Weights of a small GPT-style language model, trained from scratch on English Wikipedia.
Size: 8 heads of 96, vocabulary 32768.
Architecture: RMSNorm before each block, no biases in attention or MLP, untied embeddings.
Training: a variant of Adam for these matrices, 1419M tokens.
MLP neurons of a small language model. Each row is named by its layer, matrix (gate and up: input weights) and neuron, and shows model dimensions 688-751. Each number is 50 + 15 x the weight over its row's rms, rounded and kept within 0 to 99. A neuron's up and down rows have the sign that makes its largest values positive.
A block is one neuron, or neurons of one layer that tend to fire together. After each block is what it responds to, as a language model described it from the Wikipedia text at the highest values.

L7.gate653:46 60 37 17 41 34 43 51 44 67 58 68 65 44 31 65 54 30 52 35 52 32 40 67 12 35 53 40 28 40 67 68 70 43 45 37 61 59 53 52 51 55 41 56 53 96 64 86 58 40 36 40 40 38 93 28 65 32 73 48 54 61 39 37
L7.up653:33 46 72 73 51 49 43 52 35 34 67 45 74 45 39 44 71 59 65 35 71 45 40 37 31 21 25 33 48 34 68 35 63 32 27 32 18 54 23 78 51 41 19 59 41 49 68 58 22 39 71 70 55 53 68 33 38 51 53 43 21 84 45 56
L7.gate866:67 20 35 40 41 50 57 43 59 45 75 39 43 25 35 69 23 41 39 57 46 28 39 44 51 59 46 36 39 39 53 81 40 14 20 39 47 44 36 29 21 64 57 25 46 39 66 52 48 38 42 27 50 48 66 26 27 42 42 27 32 52 49 44
L7.up866:44 45 60 70 38 59 30 30 49 23 47 48 57 55 31 52 47 33 47 35 39 55 34 28 21 61 60 52 42 28 49 75 28 75 48 56 61 30 52 61 40 61 56 54 47 54 60 25 80 75 32 40 38 59 51 60 54 46 45 55 39 40 76 61
L7.gate919:51 40 30 72 52 41 43 52 31 62 36 50 36 47 65 73 31 73 58 40 60 57 45 66 51 38 48 34 56 71 38 72 46 49 43 54 34 26 32 15 62 54 46 35 49 37 49 68 41 31 48 58 59 45 23 68 51 66 61 47 39 43 56 25
L7.up919:47 29 80 27 58 50 64 52 49 48 28 44 53 30 48 59 49 31 39 48 32 48 41 32 33 66 69 68 39 65 26 40 45 44 59 46 42 49 54 28 34 57 48 68 69 44 56 45 45 40 63 63 51 47 23 67 77 72 46 39 47 34 45 49
L7.gate1186:37 54 32 71 69 58 37 66 57 54 63 41 64 41 55 40 36 39 68 40 37 45 57 48 62 35 52 94 26 42 37 70 32 63 51 34 68 43 72 58 55 22 40 69 53 58 55 41 77 68 35 34 55 32 61 45 48 58 39 57 57 14 72 41
L7.up1186:69 48 45 88 43 57 26 61 30 47 60 60 73 45 60 13 42 75 61 69 63 40 41 45 31 19 44 49 56 16 12 48 46 39 34 32 76 53 61 55 50 43 53 55 66 54 48 43 40 48 46 45 34 53 67 31 66 25 36 48 54 36 37 75
Transitive action verbs. Main verbs right after a subject, usually transitive and awaiting an object, often in battle or plot narration, e.g. captured, crush, escort, produced.

L6.gate891:76 49 64 61 54 38 43 59 51 37 41 38 56 19 52 65 50 48 44 22 34 69 42 53 55 48 28 49 47 38 48 51 29 45 38 68 49 68 79 44 63 47 62 38 59 44 52 43 74 65 45 34 37 69 53 46 48 65 31 88 53 53 67 45
L6.up891:62 49 59 42 47 41 60 45 54 70 55 57 50 44 57 52 50 58 34 49 57 41 57 49 40 65 60 48 34 78 36 81 52 72 34 79 39 44 58 54 45 46 67 50 61 59 40 34 42 52 75 51 71 32 72 25 49 62 25 48 80 19 62 31
L6.gate1249:55 44 71 66 57 57 42 41 48 43 63 54 55 44 57 53 81 59 51 56 23 47 58 53 37 56 27 45 30 54 50 68 69 46 17 39 57 36 42 55 44 37 30 60 40 29 46 16 75 12 49 38 74 35 28 47 57 55 45 56 55 61 59 57
L6.up1249:29 38 67 46 45 54 45 35 73 71 69 60 27 58 52 73 63 51 36 48 57 45 38 34 71 65 24 10 67 60 49 45 29 56 37 48 52 58 63 70 45 61 79 29 54 51 71 44 43 56 67 42 85 60 47 57 53 60 32 93 48 32 35 53
L6.gate1407:39 62 58 37 31 50 18 45 42 41 45 50 89 41 67 78 72 31 47 55 46 54 59 54 15 34 44 62 65 42 62 38 34 27 57 26 39 27 53 49 45 49 44 47 52 46 24 62 41 62 88 45 52 46 42 52 77 40 40 35 80 52 58 36
L6.up1407:73 17 55 60 71 60 61 14 63 50 39 52 54 40 59 70 53 71 39 56 47 58 43 63 54 37 42 55 53 47 69 59 51 67 40 39 49 50 21 50 62 34 52 39 23 50 35 23 69 49 33 45 61 37 47 23 39 51 48 67 48 65 40 53
L6.gate1471:60 33 57 42 34 54 52 41 23 48 24 32 45 45 77 53 23 63 40 09 52 65 59 29 51 66 35 46 28 45 73 29 47 57 50 46 57 36 37 49 47 63 48 41 53 59 60 45 72 51 58 60 54 52 52 21 21 49 37 58 36 83 29 72
L6.up1471:54 39 65 35 40 42 49 32 60 55 42 38 48 51 37 70 44 49 56 45 33 45 62 56 43 71 43 67 54 63 69 32 52 57 44 32 67 38 53 69 37 52 79 56 52 32 32 53 67 44 50 55 74 24 53 49 47 37 62 67 38 33 30 40
Table cell separators. Pipe separators in wiki tables just before a numeric cell, after names or numbers (Ricky Long | 9,013; HK Celje | 10 | 6); also mid-word name pieces (van G-ogh).

L5.gate463:62 60 83 66 41 48 41 61 65 73 54 44 71 50 34 59 45 33 54 56 49 76 86 32 33 50 41 57 61 32 47 69 67 34 38 48 45 64 41 68 53 59 59 75 68 61 47 61 63 73 58 35 69 41 67 44 23 27 49 38 53 47 49 60
L5.up463:41 45 46 65 12 64 50 61 39 42 40 37 75 54 32 51 56 53 57 40 64 44 47 21 35 60 46 58 59 38 48 54 57 37 60 59 56 81 48 27 25 30 38 65 40 36 40 65 49 41 39 58 43 66 58 57 39 34 66 45 43 66 37 69
Transitive verbs expecting objects. Action verbs, often bare infinitives after to, that take a following object (interpret, set, destroy, cross, score); rarely table pipes.

L6.gate263:57 36 35 66 42 71 26 43 54 57 48 63 54 54 63 46 40 55 57 40 43 52 67 48 58 38 54 59 50 45 47 26 18 42 23 59 71 52 57 62 49 26 38 56 36 41 56 71 67 89 52 39 65 58 60 49 49 29 37 51 43 61 57 66
L6.up263:33 13 47 39 59 23 56 34 65 45 44 39 72 53 53 42 45 58 36 53 50 66 16 17 68 28 24 50 35 42 54 42 58 73 67 70 44 51 65 30 51 48 52 43 37 73 50 37 55 32 55 47 59 47 44 32 68 43 40 38 43 39 60 61
L6.gate336:55 50 39 78 37 48 44 19 57 26 76 76 37 37 50 57 21 57 59 50 37 46 38 27 44 35 71 58 45 41 50 66 47 27 68 37 75 73 48 64 50 49 36 46 60 44 47 59 54 54 10 57 48 32 16 36 46 86 39 53 41 14 57 32
L6.up336:33 54 63 31 68 48 35 59 62 64 41 60 32 50 43 58 50 53 32 48 51 58 52 58 27 77 77 55 43 39 40 31 43 46 55 42 53 58 26 49 56 55 54 37 57 10 62 40 30 57 34 57 68 49 32 54 63 26 46 51 51 57 39 41
L6.gate1474:48 47 39 60 26 40 42 48 57 47 50 33 64 35 48 81 26 26 55 44 54 37 55 34 58 11 41 50 54 47 63 36 61 37 50 60 43 69 52 63 46 33 27 73 54 45 53 52 67 62 42 26 60 49 55 39 43 62 33 31 49 29 68 29
L6.up1474:65 31 48 52 38 61 36 53 47 17 57 57 46 53 59 39 38 39 36 63 44 33 39 17 56 41 74 57 49 44 64 34 28 45 18 60 54 42 56 55 68 45 30 31 47 68 57 42 64 70 33 39 46 47 56 46 62 52 58 55 76 38 35 35
L6.gate2001:44 48 64 26 45 58 37 61 73 51 49 48 46 60 56 31 63 63 56 55 36 32 29 51 34 39 55 81 40 49 32 51 45 25 40 27 45 29 68 89 51 31 34 19 56 53 23 40 59 64 28 43 43 52 71 54 49 48 48 54 49 48 45 40
L6.up2001:64 41 38 57 57 56 61 49 47 61 47 43 67 44 62 44 57 38 58 43 87 22 41 77 51 24 50 48 55 37 43 49 47 37 30 71 69 37 85 41 55 53 11 18 40 02 59 68 56 61 32 58 75 70 58 37 72 45 28 63 40 46 49 63
Before a person's name. Separators (comma, pipe, dash, colon, line break) that often carry a name's first letter, starting a person's name in lists, cast credits, election tables, e.g. ", S|arah", "| S|eth".

L5.gate1453:66 51 42 39 63 69 63 39 45 53 50 60 44 42 37 52 65 46 43 44 16 39 62 59 43 58 45 48 42 70 37 47 34 55 46 31 46 32 39 56 67 55 58 45 35 42 41 51 64 41 75 69 38 46 41 28 24 36 33 31 42 42 66 46
L5.up1453:71 46 44 37 37 36 56 70 43 61 52 53 67 65 57 34 33 40 51 37 59 49 54 60 42 38 53 62 34 24 54 41 35 39 57 79 54 43 47 34 46 56 36 64 61 66 38 45 75 53 65 81 50 77 40 18 46 51 38 37 61 49 30 39
Table cell separators. Pipe separators in wiki-style stat and election tables, after a games-played count or candidate name and before the next number, plus occasional mid-word pieces like b(ony), c(ross), d(arts).